python train.py --n_layer=15 --d_model=192 --n_head=6 --n_kv_head=6 --head_dim=32 --d_mlp=384 --vocab_size=2048 --activation="geglu" --norm="rmsnorm" --norm_place="pre" --norm_eps=1e-06 --positions="rope" --rope_base=10000.0 --rope_fraction=1.0 --qk_norm=false --attn_scale=0.177 --bias="none" --tie_embeddings=true --parallel_block=false --init="uniform" --init_std_qkv=0.0382 --init_std_o=0.0 --init_std_up=0.0382 --init_std_down=0.0 --optimizer="adam_variant" --lr=0.00104 --beta1=0.9 --weight_decay=0.094 --lr_head=0.00543 --grad_clip=1.0 --warmup_steps=250 --schedule="wsd" --decay_fraction=0.645 --decay_shape="linear" --final_lr_fraction=0.1 --batch_tokens=8192 --seq_len=256 --doc_mask=false --train_tokens=100000000 --steps=12208 --dataset="wikipedia_en"
MLP neurons of a small language model. Each row is named by its layer, matrix (gate and up: input weights; down: output weights) and neuron, and shows model dimensions 96-191. Each number is 128 + 24 x the weight over its row's rms, rounded and kept within 0 to 255. Numbers have three digits each. A neuron's up and down rows have the sign that makes its largest values positive.
After each neuron's rows, "fires in" lists the words (lower case) most often at its 100 highest values on Wikipedia text that the model never trained on.

L8.gate217:114150087126123161126131159130156152087115149157116099154105149118151144145134149109120076155102170128176094148098175126094133118111113118120127126137120138201125118138125149120115137141104108136118153132134141153104121143109143101134106107077108133112116139134115120143152160092134167114
L8.up217:119146117132121092159082136118177132098132136113094146171122093098127109111130162123072169144124102135129157100161140135130116151116129148152166116147135095155087169127140130148123094113186104152117132157167131142124146129163111131126159089109126117099158131150114181098102129090095150116
L8.down217:168148158157140103123115054095133132081149126132154106140143143123170135138110105160111181118130116095098136154134167162139144128092112131128122111119143143120124166082139136082127120116120132139148141138128100159131121138159121134110154113118090132124140143110115080137124169133113169143
fires in: "was"

L3.gate367:135151092108145109131067124096149146099173105127117142078120156093165156124123109135122145098121154141136139137118129126116081178121116179133168111088130108144108115125101092169118119094143133131120071112133106145165110113132166098121167154112127141134143151104135118083098125160144131154
L3.up367:139143148125161143147151150121168165118160152142135106100145098138164123121121130119134145112129119147111111169164156105132170104125105133117123136119172111172138087127131166096173121138123132117125146161121156115104119061091145123130133131151124140129138115131146089094129076125076124112
L3.down367:085140143109147117116129059088114170135158109112121142098147110138118115105127105105140109123148137108144179143164141076111118118108076120143103151076101161169128097146123106092171105093118101102115140133100139101137095130107093135115107134144145129101103136096133102169160090105148097128
fires in: "in", "early"

L9.gate293:133123147124146127098133109187098158122162096149087088182096162112117126160122119154136141146109118161131139148165143075130150104141108142096139136144128087156148080076085118117106089126131098087081094115112103093116123141133155114159128161091126104132155131139123098127142118154108109097
L9.up293:131120152136109172072111122122158139136162111144113117080134098117124115112128115069118120110175115148108131140144141129133113162110137158113133114159162132107112074148118117098148158115115139158123111126124178140085115158112152109140086150140142171170137176132140094134123126130153158120
L9.down293:125100153132124144140085146119158084131107091154129146117113100111116108134157083135128116140125126130105109142105132152140108082105102135136160105130069151123109104095133148062126120088121150103134118141068128114171140078088103123102118137175107127137119109152125120139153166133125155136
fires in: "life", "town", "university", "college", "city", "time"

L5.gate174:127159157155120128148102116171123143099149154144123127123119136080173148118107106106104148165140111158168162124141116130116126182117126071123149104145124108137161108131157104151151124133161116135118135124101117145161090153153105122080151152132125108126162126106136098132139166074087186110
L5.up174:141107116102153108128153123154140125154087179127133107132153140120119134139107121106134155154124106156135096146155112093128119104117116108125101083122103131127106127120112136134113154107102144107137156110153111099141107164130106153132142140099162152125084096132165177098138114128186162099
L5.down174:110152149132143145163136101099159153088146160143144088088075135109147126153106117114106138146169098133135097103128145158145116136124100120140146089121112119081158102095115118119141134127119119125148182114123133154108169137148122115092130111093145094132184103098151085125128170115144100126
fires in: "was", "of", "candidate", "merchant", "were", "he"

L6.gate8:093105130131152143135178117105075103136217106156106127139165098154163121083146135120152088136129162124102138111090105111152112147095125109128117157124127092146155126158118143142161106086143127129085103091119131117160133096156135129112144147132149110115092104125148103156143128145124139157
L6.up8:140147087157173149142118146115083135088116106151131114102103163121131134138120172119160161146140111103154140154163107116094115125127079119145148113163159121121157121085115144118194154102149149103102151096095102086089104123149139153152111111139151151131113140127080110144124086139129097126
L6.down8:109123106105123120126127109143134075166174087138165132154119083105143088118143157161099110158131157082117165124142118140109106135143104150150137136091151111135164124128122171142111119100144163143112109102146113191112161155103109137143165165175145127134110117095152158132123146156143166126
fires in: "york", "california", "washington", "state", "texas", "oxford"

L6.gate176:168107141146111108123117124154141131096116114157084108161157131112160116085089126094140145111136088139135135089112125129168135119119126120119108116145173063136144149135127109135159153160083107107170142096145127159113106147164145104187119093140101117065125159196156123110141148095158101160
L6.up176:156140139115159122184112152108181153094161082085132119083121133113110123120134122104108147142110108108139140126129124117096086098146145158100119085095132129115121132105149119117151161107134123099130132189150143132173101167152156106126109177119098133143151107127149080157155158146154122115
L6.down176:137167150126135122120126078120140101089137136133113108130123131110152155119144116133129182146126082140111093154110110147119157145109074142087121121126115099111107098128180121092088129161094143157145100107130165144119113113127106120139113147106107130095145131146177125132124132107129092181
fires in: "as", "after", "until"

L9.gate245:134121138109163132111068153136128116122140125149068093102133142085128131130120129162120167123079125124124154129107140120147080140141135105138138141112108139133165101145099113141105140106103169127128120135147127152146061149133172119138114106115135176086152173158155111159161083136102110118
L9.up245:185168108180161127116111162140171105132128066103136148142091140133134145157136122102175115137093144165144125119088101126118120109150112198141120096136095097082142096097168155127153125111089121146145095107175137145162111109108127147148121102150140152137137119116141123124129117133102109155
L9.down245:107135102116128104168115159145111133158155140137123163149155142111129172133159135153131140117154086117134105151152170156122103144103133117159087161091052096106128158102135096110145129178116135129152124127099123159111154072152151125130107127171116089125121125125146088106140156154145113120
fires in: "as", "columbia", "important"

L3.gate338:116188149125153156147110128148124115117074125143164130103153151136155166100150148122161122087122125135160149111163117153107096130118118123114117122141145120168171108126141118155128119106123134137090099128149136118146159140120170129126216113097110132097113162084099127071145117103128087088
L3.up338:116161097146093159130177121129113150108104122125111115131128144179110116160108145156133134133100146109110150132130132147125114138156161141125118138127130109163153137126143114154108111096121090090126145093135094148133094110102120149118096130142108162150133107105149081179159093153137090136
L3.down338:118105105163105138123100088114139098158134152132112127141115109177122138146120130125115134093099070123119120148120137167132155117162130123110140130116161131150148138119117175139117076094116139085131138141117139099103101126145131136131135154124140109121133137164107127096108101161137126082
fires in: "including", "called", "like", "include", "completed", "included"

L8.gate45:172153142127151165104131144112096124130114124105127132116144090159109166085128155147139153164125117108142094080096117123152090094134155115133153091146141133112128101136113124176112162132109130113118139080131127133136103130126118179101137118137098108142119136101140119116114120121146130152
L8.up45:124094155159145165155126140133114121135134055111106144114128096124107130139150092126147159120179148146125142112140138161140133133139164142126137123125108122106095134110164159096146179155114089109158104125119144133134118120095123135091117146130164145131159128171133120130120123161152114142
L8.down45:142115157154166125155130180110131140167106096141079151143144083155144140124156160130104125156116182111093088207102123148155139089119137112141123092060120104116088137107112132123135140149138148127104152104141138114157176119134119156086156121121141099123140109108115117150088127152152118101
fires in: "to", "microbiologist", "microbesonline", "middlesbrough"

L5.gate320:107133129151158152127114140102114153146143100097178145094111095122142167136116131110159105117129112126145113109096093103128134132084140125109101127130163158160151136167108140152152121110109118133119112125116132107160110186109101113119161178129120106133106120134120142145134087086129138092
L5.up320:097154171131141144145084155118123121123133153180144135120111123110159195138129124147117094133104143134142092103082119120118130141139159114141136120106121147126102146145151100114116184160138106110125111106157109121200129163099193149118093122116156162093135093138115143098123128098116131110
L5.down320:135146135131127116142123125144156108105149123123139097116137131094144145105154156085131135169104101140121162117164189128123148099130176095103141089135164082149126124104116154157151151143109119133126140130125147152148107135156129130152129097172106108110107118158157106125144089137133090168
fires in: "of", "ran"

L6.gate316:117121191094137116141168130108127163117122149135139076130147151114134135112164143154128115126120128125149117156104131131179122141097121141108114105170135166160125117122169130126098129157109125077113128164090136076109158152147126100101145153107095108113141146128120116092131108130110165124
L6.up316:101104148153146094116092101128119130124139153182148117149131154143127114132134128094148124111120126113167085156129132132119159092104120133101098177115126122119128128117120143130124143177129110113122121113148153136180112106113103104098126167109158105125156177189122116184089161096132130130
L6.down316:108066168095097131101131148181151125077110157109121103121142082130117151148113143099131115124155142140126130133124119121120133155152145148150096087149114118136145136153136158122091122147155149159126152123132091122162108145099111128141116131145133115114125114138150171149155119142132146163
fires in: "of", "off", "often"

L11.gate331:088133135148156136066131138107113128131147099167151134187134097096123099146155124079154138133109139086109128107129100142131141184071148107112148114133104103101121075103082135125154147116116121098131122143139107166113143120115181116129095108118128165114120139144152101099099104174167147102
L11.up331:096147121107151133101106090167064115138158088120126137158110146101156094161135135122124112096143139110120118106124083110107117144092128156108128182183125124121118127101121151121144102115098107134120104139137162133142096137131132105166126148130110144089116172167139117110099116197140087097
L11.down331:161158089121146108120095145127123145134127094156100087135122100135104122111108123133130115122143097147082144142146170161123118116146125106117122100094151106142123149137128165070136093133159138136116097139115098115113141126168153107135135156212100167145138113075131147113148146104122163164
fires in: "up", "california", "down", "york", "back"

L5.gate144:122170150129154126129119115138151146127142092130154108094129148150143166141139121087136152087100127161126122142146164087155140154094097188087120146178110111166119063126155164139104138115144126136105134122148118123180116116107126141147179130100117115130119132121132125154124112110079128134
L5.up144:137122100115135144140091154136132085081130152116125140094139108114113122095134069143048149149165111154136152133121117130156138137116091103139145165154123161097088148131118137117106143156156115107145127126160109162176165103154104162158127118143135114100105136119145157133118108076099066130
L5.down144:124151177095124131139129109121122149130170141109099164107153130095143140123085124126102142124130111129132160100106131140113090147093082152080107147125117127165093105085156126140126139137152173146120125156109184139139144116147128120124178127142154117118179099165100120110133106119120153135
fires in: "not", "just", "considered", "shown", "all", "remained"

L5.gate343:178168153148131096120184135118156130121104143125126124115112159089148117097131119131172096079083117124137122155146148099120134130115142147146141140112123134153186117098129108157125127138127105096123141132133086102154096102116175111123102127148138145132125101106127141143151125114170096088
L5.up343:123123137130131123109140122101128152125152079095140124162144126099173091119105123123144143115160161116148140140094083128124128101110146158104154107153115136155148125129176121154099141129103170132134103082146106178129040159159144132127091105162143121150102156102159119121116127124075117161
L5.down343:120074099134137087141167093139153155089115091117130111099159133123143150123117165152117095085096103120101141106126094163106128123164124148138131149144120127146094160156142123138146151139096120135118124120163121138124087131117069089101133163127114100114155158145129089122152104110124085145
fires in: "two", "three", "several", "various", "five"

L11.gate344:118117161126149122058114122110127131122137112136126093096126102090115154132105169097096107130124123129197103120131125118145125122151157132133109121111157144169164115131117123159119103128134125100105105157113142165125141136086170130115127146130103161119143099108129125125096110115096109085
L11.up344:135148133112111097155128100100139127073133099121127105143173149156158118134142133086109103126110130126130147121130153120108155131103129140119188129080118163176156119192113161098114107120145110113140108122142143119115107100139064111107153152121104155112100175171120160162146153116139131123
L11.down344:127144148145086166151135093117164101166112121122124137098137183123123123111134122108125133107144102124142140164115112126119082129140109121126087118116130100154128083065103127056133141123141123146149120108138130081099135132156167162123125139190176118128140153153146113130113104132102119137
fires in: "in"

L8.gate85:122147107098143156161155133139115126120087111150100147105167147108132142129114109131153110130139118131126100125138170125091099145124106124082129077170139140133110137094137112106079183133130115135154108136119098147112107092068124112093108151097099175085159138109159148093123129152110104108
L8.up85:127110125139123126110131114147184138155084131096114136116155139085174097159154092103164100175128132118135187129140108134115085102139147177095140092154126087118150133143151134085135146175148107171132103175127135133131126171091086149083161140125119135125154141112135126068123137121109135107
L8.down85:133088014146114106155138122118115144099147121115111120143120139151120100131131125135118124113096129123103159125098126117131124128108112141121133155127152109133148104129120160057121129097118142112100110164130129138119101159137123093076100161215125134133151139128140104118122128131102143157
fires in: "two", "three", "half", "four", "six", "3"

L6.gate347:112121162183105117127122108143109159137168124139143124100107100133135197127130126135116130144134131118163123132102124095126104103124121126111123141120164137127142136119134100111139120126094127090103167168131095105155182126160105129086123129113134148145163117094148127096113095134092117110
L6.up347:124125135138168182130111129107144121136160115147094185084134118113116151064129107114123129155095143064120129090091154150097104138146151088135132110116113114119153145130125095126147144164103136092168120142130148161139132131133155095128124102127138127094139136167129089099095124134072113120
L6.down347:095110128123114103149119067136132112115129123149125086105145129098115158139143097102108121122158128127140113117129153133145136119138158151138095142089071105115097119180159118104129130149106140123152128171113099109157164152150114080148099132130131152144112105165114102136122094146097151135
fires in: "of", "on"

L8.gate182:107140138145128109145092096144109159076134128128116109093101116177153128105114145073137152128168107135110132146149145142141095184146104124160159100120100144107122110129100154139119113140093137126111114137120085098144107107132121167116102143126088185145147112083151123122163141138162073093
L8.up182:160132142140139182142121160087133105078126092124149132130104142174128131112145182077097164151126056127147147139088128143162098087110152136130109136150147155146144142138122150129167127121128095108144104136140147139148153133086137151097145123070107161117111174080129145122138141123111155144
L8.down182:096124142129128133114095112102142133178139137126105148107139191187115079130158092081132159126168127129171167132115132137110156124125119124129076149106160122111129112161118132091101127136158145159154126099121146084127152122103149154144135146109137169101052150120099114123133097150108153121
fires in: "in", "within", "into", "throughout"

L9.gate0:116184180116095167173134140171142123084147136141121132119140127118110191142143140121125175129115132109128138172124127127175114132130076145086097116140128108125126125112120104117153158134114112072126107135132104111153099140189150165135130096074085135141141097137137107128108125117120129168
L9.up0:105111114122111110103126161188177103163075148133138145133087105135172093110150132138117129110164105147118153161157121142103129140112076142108127123130140137106107105163114108087121157132165101085149131108156175142127072142152116100117122167130131127142176150144151131125109043154123080113
L9.down0:130140131093125131122131124157098153145099134149091144116134151133107130177133141164160147127129133087188112142124135160121117098135146144119120161181135152174108110127109130153148156136143100124121122135177116115131111178148125121176116102085118145182107130117106136129107101127123135065
fires in: "there", "it", "year", "eventually"